From a checkpoint of a small transformer trained on Wikipedia.
Architecture: rotary positions, no biases in attention or MLP, untied embeddings, normalized queries and keys.
Training: a variant of Adam for these matrices, 444M tokens, 3385 steps.
MLP neurons of a small language model. Each row is named by its layer, matrix (gate and up: input weights) and neuron, and shows model dimensions 32-127. Each number is 128 + 24 x the weight over its row's rms, rounded and kept within 0 to 255. Numbers have three digits each. A neuron's up and down rows have the sign that makes its largest values positive.
A block is one neuron, or neurons of one layer that tend to fire together. After each block is what it responds to, as a language model described it from the Wikipedia text at the highest values.

L2.gate226:140139128129150111101173170096146176117099124130120107197114149134103160115096158126143105145097155134139120120138151129140098128110146107094133166147148138103151147119099107103134161141129132140121181081124108102153097138162116124075117103141157113113098142110102173100102100113153106112
L2.up226:115175129112147126119178143139147166140147131154112138133119151138093135135116116112148112151086143160119086118146092119174163163166156140104145103126131142094114105131151168116109131082137117134139157128125116093141139153154087175083110104124116189117123147122067149099128124151145130096
L2.gate244:163086116118150148115111149134116115092121115097108129149118137121142142126151137144116125141130137109136144136085110144139102137149104172187176122124134138146113144120140166194137157141141115132153124121151143125125139125132125116157129106111113088109152114130152190104154127107104124152
L2.up244:122091133113143077131114146114176148110086155153124120113111119159146157134109141119143129079146113129085106152161120119118093112133120143127130129129109101123068128118146113154150135140135131145148134148106171134100165120133142079099146123087157125124108135118159085134138100137121112125
L2.gate325:152097147136122122184094106148117198134103132154080155142088135130110150090124128135136142172136129151107135132130125109111141101134126083118140122098127149138084108180132116161122102122142149126080094163117104164102136151143124121107113132074164101161144107110087131136116151108109116144
L2.up325:121087143166092117113110101123108160110144131116105092140086084125110111153111156105099091091124134097109101121186087138138118133119108124119143133107145089103159094115146132134094128154132159112151125116146116153129124101136103128111179139103173129154160105107134157140091131066132111154
L2.gate391:086102139144109153127183150140140158105106161149145128160109135074117145143168155142170184105149183164144151142113148118081151113133126127135135090140088090134096154166130165145143091103109146155130116127118134135142141133094117108107079131111137129148146102142141121157131120103099107095
L2.up391:111110144107108138133102113095114116141122123130135135132132147135081116115069105112089105129112112107146149170186096102118124129155097133046121103106126125154087115157105112102140125120192172151117168162138112142119121107124116136095144142115121119133092097112157129148105147124109120169
L2.gate444:139104101157118096165103122099139118149122156179173145081157156115135129126133086135126074130153142123129134150113118125114110122134128130137120094145142162147145123133118139165125119135143142191144132123127114170124158155097123147138093139081144121154120099141151142069119065144121141114
L2.up444:159079133126149094168093116116159136117116114129124165117156091110171117147127091138120119121156137115132139135104111137159104129184073158108136157149164166124151107132105121134135139130125137141098111162148123133169176137134113133141140146107093141091092104109135136103116171151106119115
L2.gate448:146149106112151121120150140107142114172110143111105144141136154146146106099119137094123151165142122122109128141149175114136145135082149104120111129126068143090163097144126153113147141074153154153086127096061158142071135178136113158115127142152142127136159093113124148127114108144095137138
L2.up448:165113104149157101047158157124136124161120134099108186103121134123128122119116121108138138136151134122128121117112108126098134137120145134123139143121124145126139119115153167113107138128150126161127126115084104123057142162138119132139152150138110132152110073122148114131168117141098097105
L2.gate540:161147117136166102113125139168132158120133127140123161132122101123128122105134138167125107169113112127136138157152127143129123156092130104138136105155127128135117156177096155174100115096130121139128093137094138126116180157127117094111064126110134146151135116155136157153065078125108131133
L2.up540:107130166163128094117154157144167116098158158158119127120145099144161109145107091144149134145128144068130117131155111154100138123134142155118150094146112145147161143137158133111134113123154088139140145096144123156094162162142135135151112113117101110143125136130110135172158105082131119104
L2.gate627:103118145120127102126071174079121139136126100095110157142087124130142106160163132145151101142113110158143142168096079113154126142102120135135135141162135150148127153163176145139153110134126186114137130149154129166121137158087133131080147121142145114156104146153165130146111124105126109152
L2.up627:122085152112132082140113162127148127131119117097119133119140117136132126166126146120129074113123138144121130140095086152189084158134116136074082159103140156126143118106113096141099101157121156117119131099150122118115127153117123134094141118134138106107069094137131125117127131127129154155
L2.gate710:116133140135116103137095130102171142124137146124130153075169083131144127134136134117173089099166081124132114124122101139116099106123125179135115117159141135158133150138103114160086121117104111127091066103144109178179171115113113149168138143108143128128143117096130108104129129097141121161
L2.up710:152156123129113085145119134076122172146128162139184122103162128130173131122143116080123139114177062122111096110134128155110104065144125135125126151133118152141134118150125121141094126151126132143114089100168099124160163151130166129121120123084110123100127128088153139101171114132163127148
L2.gate953:146128175092164100122107110136164150132136109104156122115143121127168162137153146131168132120127142135130110147128126093093139118087159131110078123124133114145129101103108085113138116135134122168103136103136138131102125150111152148125125154131107139126167142150134118098112123164115064105
L2.up953:107121137136145118139138097091134129105141121165151090155120163124143193122151124140137095127132160114108129147118093119168152135130123149102088136145124133131131154143115089131111085121132097148143132132124153103112090151134106139184170147135103094127116130112155138088142145138113141135
L2.gate1003:105135122136157137097152123124119130086101138110114103099138108129111131116122075152111094118148140123165139144101100151122115109156138095144080118132139128109139151132140122185117086159120096120165117102092146135165154105135144140170126123083116129132124125133188074146123112167040122140
L2.up1003:138117134137134089114144165126110131081088125110140096113076126138090109102155095117149116154107157123108152123120089157143099166143165118123146132120100098125142172114146141138116078137097128110124106150116128132192129098137174122172117171142120147113082160122150119099088118141124138138
L2.gate1024:107120112081187130117167133108167141125078101136101113075127142109157131093108141117178148192124140119111103104148109129119172113139114142133138163091098118152118106138144100134126091097128112076083149116087110111089156092188112124135139108134125132128162160116114192163167120134112144140
L2.up1024:130120131110144117126128152156133137115120116185141146107113136089097147165117130112139154127104182082089119155093108141139103116143092112151110153087126146121106100116119126089078125145139155126086114113122145082113190162155096144137163105115126134127103154129147170167120098106125102173
L2.gate1066:151103129117089089155086147087163120124153139101132145118095144130135127138119145113106157168120121132120162107130170108110102101129108096125111065145101120127132125138102172102076131133084105103136142081108098157151123161107127145142109115107118155160112160111137109091094136155123154100
L2.up1066:159094168120138105141152115132093135141135118109130158160144152130171111154107105132153108124097199119155132121150141141113094114146072124066142161128097120145144104112113120132126126121121160133110142124166139198131173126095094121141150109123111101105087094105122101084169131141134088091
L2.gate1166:125101091150135124069107151094137147113128159158136088108139089155118097132128125143170078120141144122115119171136119133151121119151149171119120175112137123108163140123134113137129091139154123146156144103116135162148142111106148129156110129146177101122128099129142152078150054082128101131
L2.up1166:159124144163073159161156130144132140123141132123142093126113129114125124164135100132154139116112160140104123137111120147161059112130133137131127165118128135115139103096135124106112133099144129165104133126130102172138102129133118127123140092150130130160131070123143127095107162169165115098
L2.gate1173:114072101126148117141132107120108102141122134106140087128143111100125121159166145129148107092111135090148109170092134135132141124111112164111112174102163179157097117112135165137116120138131081132168103127116102150139125111117142131148181166114154094140111120137107133144106155160100088136
L2.up1173:146092103105154094140159130110165149115096143130149141146068111199125168115191103147115116150142144110136128128191077137136095173113098137126133114132087137131154108133089127136101128114133144143120089134139133133130131120135121104144149162117074111109151163141132168122140121162152154111
L2.gate1232:166103088139161118129142176130100137131104206108133100138089160152102136136125133143127136130116161149080140133096078155130127102078107118121076128129139171131167110149136136173112123118091107141149143071132139168142128127124134112125132142129124155099115113131099111121122087094129107096
L2.up1232:181125111140122132127156139129122151160111154092151138158124131122110163135093130111097108136124138160145095094142164129184125106147106159156152173090140164116116130122156165108102164100142091160125148099151133117141126149111130115118128133121110108107106096132129118097117150125153136104
Responds to: Quantifiers, negation, modals. Function words that set scope or modality before a noun or verb: quantifiers (any, every, some, one), negators (not, no, n't), modals (can, may, might, would).

L3.gate804:131141129148150113115151158079123119169099139104140138098129097109112109140139150126136097125142156146086085108125111142100109119156112143102175155140123099128084125132142144156113146136154202073081081152118117132141138152154133146161137147123142127106116092137144142177122086108165152093
L3.up804:137107129087131142171097127114142140116125116100179111141135146110128112103189122164110142135173140146091123172132131118153137119128104102168138145123124090082148124121115139166110131100114117093108106119119118132154124087151163146128080137109103100133147176077061129180128108111171165173
Responds to: Modal verbs after subjects. Modal or auxiliary verbs in the predicate slot just after a subject, mostly narrative-history "would" ("He would go on to win"), plus may, will, shall and "to".

L3.gate581:166104145141128090087123141136122134154108139097173115127096101079086146113144119164117132108157112155134111142139128141180137126134145136137149113159080074125097148126107127132161113145139094153132109115144108143168185082091116083134108104117110124131147140098148116126134125135198096106
L3.up581:106142123103115126102114139081160126112108150138126094164143093132135074137114112153142092126163139096090110087196120131155113169133125086114143114113147149186104125123120112109183179150114109205116145144109131133181178122139128112135145121123074100140140081123138122102152140192102126124
Responds to: Subject pronouns in biographies. Subject pronouns opening a new sentence or clause (He, she, they), often in biographies after a period, plus he/she pieces inside words (Shevtsov, prophets).

L2.gate214:139096112134143118071100112108106109126158145127095083124141162123149161128154128097144162144137137161150134142138100101133109126111124140127109121105135104099105137135162123116136105171142080132135140121139153126102123170115150119132121152136130098114153133100153135136124101128089130168
L2.up214:160136086110121134096061143115164120079095111066141164161081062093097112110168119160111111128089151096183171154155124144138093154101138119126108159141163131120081126132102107140085129106135122148139122144125092101132146113110123126155122133130127163117114140142160104131111144156120149188
L2.gate217:108123140122108111108108120137133097145141182133122104102103129125145111105132112144132124066101128123102147117125124130131159152136164097157106133095114140147142101130104065096174139078186149139103125090124105140146137119098143092124141136103128118088164123154145127104161129143144125143
L2.up217:083113137152077093124162162123122136145116154156085108145147147062139172141139115068119070094153157074164140140116125074108120101186108146085125098149120102149124127139155120120111101122132144123136120099080174123122146143121109121108149110113111123100129105097134158124146094114127130166
L2.gate293:105136138146140136138097151108137123164119096169115100135116163118151155114153086126164103163143137097128108176138102105096141088116172094108134126146142151108123150151126147100141144158182130119121106134112114072110144123098125151094139103137114097115146132091130097127139146126141113103
L2.up293:131143094199148154138144117151140065181130149136113145136105090140089132082104122144171066108115162094168138085149139087128145100138099158102130117132118110150180142129136118135134128112122149121128159164124149133148115134144092095159141119106162135118098156154109145131113127163128161111
L2.gate442:102141113087142109102101123135161166110122135137105080117146135083109097104101168166126165132128129143129145108118116112117131132120145125124147092116171111074086123098166130136114138154106091145133166139139105136149161144128113144107107115104100136114127129125127087094117116141200082117
L2.up442:111115101111123089123143112094131136131146093130152120156072110123142126123133059122097114130115144114106174143140113139126100104150138138122091105089142152078094165113186125099146136145149121132148130139123151105135160148134149158210152111111137120129140145166137165108142061164153146126
L2.gate470:119100155129164171171107122165149155147098088131092141161152123129123157124163141097119118125116146196091140151157182114072129155108125159122105138136109107114096121131094124135119108133133098147146137100107114113123151144122107158168108148098090071104122097128102117144119141126153141080
L2.up470:137084133157122118131083152157149108140110061104120118157090117122116167119142133092112138107175130151141116137139101087126115091113149162140132135159110139142124109138105108150118081149165137140159108123164102114091182129091122102151131142119106123125143111103163127115124143131075127100
L2.gate506:110121145111118134144091154151131163146115120155134112107120123086144144095122143161098141152148125148162122147125110095105163125138152143148102100109102123126143144172125123167133115117129104159173100107090140115089165130114086109134138136126124100131161141084131122118115135150145141116
L2.up506:108084145171147139121184151180163152172115111130116141099154135101121175108129117112101106124072116178117144152145162085107137177140131131101158155116130118109118119097145146126137123115121081128149094128126158119155157144136130134131071114157158130156122133140141113116114116124133133132
L2.gate574:162139078125149100153107106136160157143126116132136108137138140096145142119138188101105124115143119107178112126134115124111141121101139124119156101187124114118120134156131137157151097099129120129107079105111198151129186137087146147119141153117149102151105115098182129159139112142073173099
L2.up574:127105109138137132183154116168124140093114116122155129167145171132127136113156117106151155122104112100158168139173091129150148103113172150116142147131130153120133144103098115159140112121178077103095071116129156113118170089074153156105102131118161130119127100092154168154111152125113167099
L2.gate614:091136122159095103144125125149113146120152179161146141068091139103175113147117097130126117099140100107111195168110118111141116111079104143155169145154144128150111146124136060154127142137174116118151109148112145078149146114121103159157138149128118132122119151137149110153107171129149135127
L2.up614:115102116146118108144107124115130089115139122153111119113109116120144120112132091073112134141132123133117145146150098161137133135115087142085112165106128168120130111147145115158119074141122114123131145119118150116154137111108145111159130140108088111113163121153158159129068116164122122159
L2.gate742:083117111120090125129098142117150185135146126117139090134096134151163123155101156128188104132143124175138106133132111131135123109100125120146090130125093160150110116149127094145129119143113162142118140184145135144164106150143135150174109178138135109136114081098169086175139129114101122148
L2.up742:137129129130113117134143133094121152185079092147178132150137099123091115118109122112146108173108168108112098152134102101129117116139172105093146154100118155119105122116115120107125101156136140187149149163130149156188127179115141099096120112129125096126136132113127084106117137133093120129
L2.gate786:114106129115115131141127146088157141090095126183182154082118105138123121157136105150118097117111151110124181146164110121082100108100141136114120125116159125112112203134130092154155142138102109130143162191136114118183157154119100080128115121118125094163161124176119113130103109150120134173
L2.up786:097112141071115162102096127154116129096172110146152088128111149132096134145122120107107145141107108135131127111118115123076128130125125166122140131144162164117114148132151117102131123168127081131129125144127101120138145140133100091107183158115113118150112154106114126065130137170098137157
L2.gate884:141126096167105121176176104143118143139156117139136110144047134114142164170129135089087110122097141134135161132148098112128126160152114129114159134105126171122117167158131106130112124133142158135108137147132108127127125110130126153166101133120125106099132113168099139134121088167141132171
L2.up884:119121121110106127133101141091123147167103099084146126122131130158165125151117100097118106102141142111109134188137105098135099136080127132110099152148081108102093135140157099155106170143111163099131144127088142171148107087121119078096088121127133096139148127113128142125139150153133134102
L2.gate920:095105117139112141106130111121144160128115138173163138123136104159164131180145159153134114128102107128151107118126103148104149145120083142083149113127116091118107149117145098133122130149130095123117175115171150116113117086119156118137115133119127134123141122093140156160137124111124117129
L2.up920:092135132126149078119165141155147161116141162152099102119169128115165144141132102107117082090131130117187130118158156153138131125137112152148099092130130168103095083073130101178141162161125135090155151127130120124128140135146064183097123119132152115103174116111086113137160087161118102112
L2.gate974:136086097148087145116080135130098134148116175078162127162095103151103109151133117154153100140119124139103126128129122121124141127109091142171124110106164135149152127155135147155187100139134122174128128141118139135144124096105091113171159133132083121124085126108145134115177175124075130176
L2.up974:128112142118088142095107166120097077177098142101137114108090083116125131139136108146138134179124107114092124152170109102156100118074154093126149093161140105096134114141121096131160120124106147158147166113122108178174133171106073114176153133171113120129118138119156140092123144141107162129
L2.gate1061:090123117133134104105137115162130125157123106176106089107119123096149148138150197140163140112122045133133140136138149123090121129126120171100112099144132146132111146158103093153208141125100099154171132130113129141159154138141089123119144162134157105154064135159167152161119099121124136116
L2.up1061:128156130153130128130139152146125124139106095162123109111161127195117194105112127163146124130131069116154113081116098143148105149139153155081113141114140135170164171126161138103122117107162111107184141134127127151116146129107058135131109116127140142118119144128106122121121111104135150115
L2.gate1216:155139166076168116161093138170174134117119077145127134113151105136136126102129100149141103121139128100138139112146110083107101085067127116136112116149116097114119139142153123153153160158128117129130110082085140161091163125109138168125150120150102132156183119122104115170154117144145137057
L2.up1216:188146153120130154163116137163144123135126046145160138112119192133142158130171118150143130152113092108178155205162134088120128079140113159135108154125119132114118101158118141166173159114115079124111138143146143161077137133146111145165109121105122116139132122134120130114131136146129136067
L2.gate1333:090121179184131111126149138109150153154101135163119107143118172123118142101131158148138140138163150129187111159106113106071121113172156143129076135141098185069133146164095160147122108110149153150177122147109143164165154100110070139130133107130139142104100100142133132166169128147129119126
L2.up1333:156134103126144131102133129149133151166127126115092124075110154092171172148123112153123196143123128148147118118157119137142089168084156121169129111144119136113064153144153149147147105143142100116129149073128134162150137114131126091109128104133107135141102126128161105129153134138149134123
Responds to: Name syllables and has. Mostly vowel-ending word pieces inside foreign names, like ai in Azerbaijani, ni in Carniola, li in Atli; also auxiliary has/have after a subject.

L4.gate455:188145118134092135185083145117150139155119158085105094111144128126141166115146091102124135124129196123150147094145093168157128159088116128106162125137102147165113128115094116067143154119088177092128141103117125105171110151158132142153120115092152145125152121152146124119107110079155170134
L4.up455:108108175160123123119119114171143124153111115118167124138141122154159118159122109147152110149109130071156154119091085109119123131092140112130095149125139137112128085119122116080061133140132140099142178185140137125127091128127135158125125135137151129137099081092102130146132075092137110125
L4.gate1053:151091129157102131149129131127141101077129151086138146145103110136144132145134146154101097149122151139116126123122122152117109116152102145133165078143078181168133123136140125112124114193134113131192075126150165105148183098090160137122101142105121168088104163130124125135119085145111151131
L4.up1053:132122125129146122116116088112160116151127148116146155130123095102142106107143125139066107135134142156151166118109131103132149126096167109125110127109118068143114164157159121114116148077116109138124135131146072149089090109129156121099207099150149115140110126151097131159147169119131091094
L4.gate1110:143116104096118131171144116159131107163140109126175107151146129130115158131162127181148117100097192133134123125150112147120131115175115111100114172094099156139148120107108149127121110116143154087120113119115117193129092160132140137084146131142172099147132078157141121171148130112100128132
L4.up1110:136121173109093113159130157139123138143132099111141117166081109145162094116185117135155137149121153134120113110131154158086145143114088126113125157097109168098141122154134114089108128148103163102113103126120130143138098112130137142091136134092172143139174132148111151162163074130093182124
L4.gate1299:150117112132175128142189122146173099117110111139144130128113102093112137144117121161101121083119100147122119118121126166123112106097147109090124124144148107162182148075123099132118076131116158122154094186125131141114108136166147125144117151098185143130163142114144160118138156118121118152
L4.up1299:114123127100108093135088125120108120123116125114140102122108091126090135115136098144107112119114117125114142122143122127088129067130133096133127167118100130116119135110117126121125159084124071140183110169126157127166157135094140104102122106143151132145139109157156139146168152081113144125
Responds to: Section heading markers. Opening == or ==== of Wikipedia section headings after a paragraph break, plus first pieces of years (198, 202) and initial K/W pieces.

L2.gate53:057109150124079140113131154146137144122150112161105130104121134106108100089184154095128152140111129126114090142112083163122130162174136117104144091140132116136131119134129098114131107143140108112144112137121145146127171145108174113160117132103132094077145111108171135124168085162152130164
L2.up53:133120137138103113154082155129152144148100168152072150139133121145117120055146159111131133100132171124084099144122112142149155172121140119142163170128099116140136119122068121135119141137141140150117116093105148108118131106132113152121165171068181103146172119109118128138124113160092111096
L2.gate329:143138123140111115128130139125123091128125116172103141140110144153118085095106115138147140100122124099172103120128170154115143168089119138133112137160145111128081109147122134084171162128115155142135118140083126172147148158124130156140102199132144071172129151120144092170096115119132144132
L2.up329:107140116143097099099138133137151110112136154110111133082148143103163154109135101117147186088101133139154149154121082135170140136103132108152126150086168136128080142148113125152105131121131105138121141115123123142187143130067149124164140124099091135147123111125153110107106129130158163134
L2.gate384:120128175109183156101103122093117157094141186175119141105143120106118097096086108156117168092121101146112116094129103075149104132086131128121085147116115130122154118176116094147144105136125116122087122150138093151151125124128122146121105143101152133148127117154160096100125126124132177100
L2.up384:124149153115156180086160111080150145122091160161112127123155112136142167159102151102150135113149100088106075092138132128098114151118130113153127159149144145125145132152135134145115159135150113097105171175126112187159127096147150141140098085128117121108093107176125109141171145114135161124
L2.gate678:116062117148101104103162165152131142123143128159138123114098103149122131151115176135153160125120139121133174133096115112152111146103090112126148129114156154136124067137090152173095055128116116111159096152166098130172167112147148122179102157110179177115155124148096117162108120131128154132
L2.up678:116124121123104167154137085102139102099083138173130105141112107138096133129142126078139154128137120119120120148117141121094088148110157122136123110176163122092102129147100112162140099082111148112151166113094139118134127109094111120136110120116159162179148120129113153118101094171085170123
L2.gate680:109133160128159108130097147111102155115100127123082144161131130127134177137152095176126154121151156144142087104106145123145125083131135123138111099141108182133129103147122114139149158148101105127146150168160113161115113073149094143130151152134095117128138120138140094147147121134121109158
L2.up680:141149173136134148153104124163110138151142135144125147116144185126094121117146135112083155118117116112156108121159098101158144079122119157142173158179118113076128092127152118098117137134120102140148130117132175137132096089092108128137130121127120121109141171124106129136148142179136172093
L2.gate705:151130122131122104132096162132159088186138142113159141110119102125174129073112188121139136108112138108116150108145117156143102126135074079125155115106127123123080175128140068124086158123163100131165102151088115117130161177140116125146128168117152139148138105061125131098112127130155133136
L2.up705:102129103124139122134075146121135120167087141127132105130129124114172129110124147135106109097160111106145176110166107143132122158117058123161156129133167142119124124126135125180119149072166126132117081136103132101108116107140089158104122138147138137177149121149097173157124135080134189100
L2.gate711:100133141112121175081099148144126172126122130091132099102100151113101128107133115104143105183122099163143119125117132119123137155137111149134161132152101116147161142115098121071167124157186138116122136134150147152095126130110120107137108105154150081104063091091112089160106162113138096106
L2.up711:141143161084130120121101122129147154102157133112114141141074112116132083128156071156140181113139110156121141160128172147130103141110117109136082135105099096130155132184137115099130122164131150112154096104078156177136122127129077126075139135128138102114128131142135117150151137136123104117
L2.gate872:127127133145136110114105134120139175129116131146141112096142137156114118138103105143106160101127143145106131146140126162158143112157101155131065112111149171143104074114136122132135121116145119117123134179108148174047117113120154154137133134101117072097141120110110110111150142104162124125
L2.up872:143125115143133114132139111142146137155149168093140108146148142101108120098107076142139127109105157159126135115114118114148118104166122150098155102134145146158141125131103088108149144144074139118085146124129118140092122094164148080127148121121172117167123127130145132160152091120121153175
L2.gate900:119134117151133111102129138152168148118118128123126151107108132133149185138147094154139109140131156119144131105161123104153121086147135179140099084131135144159081077144131094132119112129150105155142108103150149104125122124135091114123146100143126079109125117096148119114139116124132169150
L2.up900:141135124124129150122112142167096165172127122111142106111107115110131147165142130109121149140135096144129118122103157182139093129142170110139149125099158159090133108115111114129119127119076136144090138137105130130147149097133138147183101129085162126120145126121133116178152174176102153105
L2.gate1007:125103119154154131130143121149154145144104149085143083097121092096175150137124135111139119108113110197145124123103147159144155126132127138123161140126156121126159124157119179117129180136118107130128107129126157171173108093111154113131096140134146128076142087085136111133126143125163142108
L2.up1007:090184162087114154171098117141150161137101109118150095149134170121129136107130144118117180113113165131141100125168143126167143130160115096150141156117129119120125104110129178134131168154118109108124164087128115152139144127116164153166149097062140091103131186154147085147102143178187157117
L2.gate1060:150135142177167092123094145107131133090144129103122100153107120159148112105177110134124136121137146112149136111112083130164127129072168112169133165146124138097106130146145139145148111144160146123136138122116161139116174095111155088124153120106110112118119136135161152113134126153079114120
L2.up1060:125138137149138136132108135155130135143125155159133105116132143157081141135138091131071089143085158118102112106140121143098126127113109116158101142107094121114146117103132118124123145117137104075138123100146140131125122109108121092098116112108116101134104145102133132122143139143136118149
L2.gate1064:102128127160121116129172137135098115129127140118178136115093128113143111148067129113114092133123130127108112144102158098100097115147122175094087144132075117122113115124211114102153114148155148096166142131130113147110118114120179107141136118120103076097130113124130132098153158112154102098
L2.up1064:154086108142120114123131118174118128141130117120128135130113125130122099091156134142182120112109136136104103108155113131181181122160139150117109133158119177119122120102127122155104069116149127111113102123119152122156100139120094154143099152151147094115127112120106147146137143063107187145
L2.gate1100:126097162116063120157179107158134139141135113112162171140137095175114113144110122107199106132157150136171122144178149104152150150109128115145139093158111103120124102149132131186149105140120142133151154129192143109134103128115112112118123121144089112105188125130152152073109086131149109093
L2.up1100:114101108129094081151134151157112147143093120127121111140165104136143134097130077116168114091120136169148124132131145107206160109114156123130120143154101123097117122125112143128110085143102129089133082088142128157123106104104146096137137139146120122126164135102120135091179109140169126109
L2.gate1133:113117134145137152174113109129130142145147105145156120094149101139125126104143086176135117109131186152160134108127139133137119138105156171126147150089116141124171132134126136156161120114172110133158174115130133115136124135160152164116158133076144135105117130095118118117141108116102155096
L2.up1133:126090150111128125138135094185100142119121124101102108126156123168127129125118109160162126126079148161129080113090118138103148139075136148161110096125114096156138120084137121154140110174147067155148134090114133122114099119101140136127101165119115179130143126143111118120148113130168140134
L2.gate1136:168081115133151153144130134148191144129131112120138152141144155134125145123098107129149127152121175167128079136143167179169102140134154144185128161090108149159112099172094147128122134124119123125124125111130156115142166154155123145109135112109169126090137184112130088128144116115154131136
L2.up1136:154100123137117148155117136144141116130140109092167173115103129170140137186180159130149147135136148118089105137128035145133086114152132106118154145085106154176128132114100114146121139125172147117115142124124143145142132165094131109127167125114173165100101178145120125118131147111147139106
L2.gate1164:113165136092131130125125154099103130163067139151136121195145141101129120103101124109135138094122130155147056138115174111115152115135091116171149105127106123119135137127144142112125115118162072108119101099166120147107148158112085122192147111126133158125149128129124153132108151146170163129
L2.up1164:112138094134155125120110103149119163125125153093087124116167071135122151104165107118146173116170067150141135138131173092168176112105155135110108093105165123124121109125124119141134110141098132107131149176146106163146125115106130176110136099139152141131177099132114125102145111102109157110
Responds to: Wiki section-heading openers. Opening ==, === or ==== markers of Wikipedia section headings right after a paragraph break, as in ===Career===, ==Awards==, ====Analysis====; weakly, region words like Pacific.

L4.gate129:165092136110131133171113160112140132112149142159114137102138136158175132097133134172107086096135107108170166138160136108125119122104126116099100096155106117113079106103105128133152159109175094108153120133113144177122142120102158148130147145116117123152125111143171088165086115090151117107
L4.up129:085123144115125092157169175153130125151104094169102133146108143122136131155115150150141116124105106109181159152130153106153124132117097137135156109134081133122082085126122099113153162143168133139146126151135110142157164129126174113160144169143115116115119143138107134161084133131143126089
L4.gate668:165086098100112112166123103125097100113156144163086118112112118146136130097119167150128128151128095107146167118110134114120111098126087139138134134137136137132113115167117148142126102162097147104132103091126114113155126115127130116181085124153135102124156132141140138117104110182123169067
L4.up668:103079181110157100155112174139098126133129106148081117118125142128137121110136077112142081121115128151139146138120119074172148146089122141104123130161155119135102108128141109120142173135119135135108127104122160158133128083085154129151163129151131178157172141139152171106133116127084124124
L4.gate991:148120134122167136178065127112150161145128122155121081107166143119098124086084101147118089124157141149137111149143100131129114131139076138106102095143102102148127118158083123117107137133149140148117162148119123158132174124096119156129148111113107115162147109146151095136081119131104137093
L4.up991:136157135129139150182092124155114141110124110165133081113162108172152136142155102081124093103112120185150102125145158076130096168116129139120133139088108103106092125151101178124084118139153151134158084100106133116119116156137153122137119069148137172138132067135159115114090144172126144110
L4.gate1223:149138073142105130160078159170095112112161187173131140097143146112140139091103096128119131124119102135133131113120130112119125116121166079134108097150156115166116133096106152117130153142091118179118108103079154101148127137091143154169116136155141128131138097095179091092146136160131161127
L4.up1223:111142094116120136160156126095176099137114117121167166107122179159144146129148150097111121147181129105170160083152103075107166166140126145130117135149109104122086150101122110134129174121126133145134141130140103091143151120102073111131114115146162091093095122115147149190099135116074145089
Responds to: Final syllable in foreign names. Word-final suffix pieces completing multi-token names, mostly Japanese (Suz-uki, Hiroy-uki, Tak-umi), also Italian and other foreign names (Mil-ani, Mel-oni).

L3.gate334:117095103131140110142094133111127155137164136142110147129148102125147092121090125133130132136172116121125101127101164149147144148125138114123102158106146133160108124143117153144132134097116137124109108133111171140097130127111130133136125088141093116152191128150112094141117153111135147139
L3.up334:113166107132172160161144112168132161164121088138133134103154133137121111090108142115137115122141087137111140137141155153107112172091132142150166145145108132127093091135108135086075142145110102092139107126138126108116133143151116123173125132134106158142138083096136128153158092115114130123
Responds to: Wikipedia section heading markers. Opening == or === of a new section heading after a paragraph break, e.g. ==Description==, === Mount Lawley ===; also table column labels such as Team.

L4.gate600:133119126135116124147160146109127097163119143100183163116134105124080141124140132157102121110146116115160133217149147111148145026127085097118154128145128100149121164129102108143086110113162141174135092135124135116171144177125091103122101151097151115136099114117127128090150111128113117139
L4.up600:159122145107114161084171144158107144131146162123137123174105147146144131164139085116136114146149149144135064150117138137140138092144087140103121127094075145123157125115081118097108100156130101161121116125154130185175138135132126139100157124111147085158134114079093140112145127159117080176
L4.gate654:182103112166106110151210124154107183143138145131133139102186119170151085132084102131158094134152168136081174115094125113157129135123127177148114132142157140127101132128108095161119113161121132167171131150168165120158106116130151138124112144118140050158151117139143119134072082134138120116
L4.up654:123144123089108127110111181129076123121090153123103105070142129122136131126147125110148119111105101090086102108112141091118092106161082126142156111128142129151142143147153098145164103166159100117158132072152141138102158111141120098134149134124105146112114150154147117122156133159140130147
L4.gate732:179117092146097101131131111126126153114085122101120143126118137177136130107136122140145133125155159178120105137149105146140144125121130132093142117152138139132183090160132158098145124120141175120124126119140108146127123112136117120153115116112121115132131099125137115131079124126122110104
L4.up732:160133082150137141154144132136099131120150162101101150086128114146106112155108121121169139144152098153122170137119097153133141165117084160131135087141127178146165111123121136162093158138165137159135139129124067135131128131147136146132088115079175073112125093149127129165166089172125123148
L4.gate788:125147085127142168111130128099104105134077153110109142093126171100182144132124103180130136126112143136086112136135164133090146087100144117106112115122133164134134140160143141106153118140105125152117128145077126137122130114092129121134113152104156141132124126124162087135111108091136119083
L4.up788:139122152115111098158071133127161099153136114164111144110133123110136080159164110087139130154149140105141173130137083114138145127102115105114121079154116117128132152110115141099130159150188143128113104110068107097143155115147099141114150184119106133127108108121159108140103144158120114142
Responds to: Auxiliaries and word-initial fragments. Mostly auxiliaries after a subject, such as they do (not), did, can, plus "which"; also split word starts like do(ctrinaire), met(er), st(eals).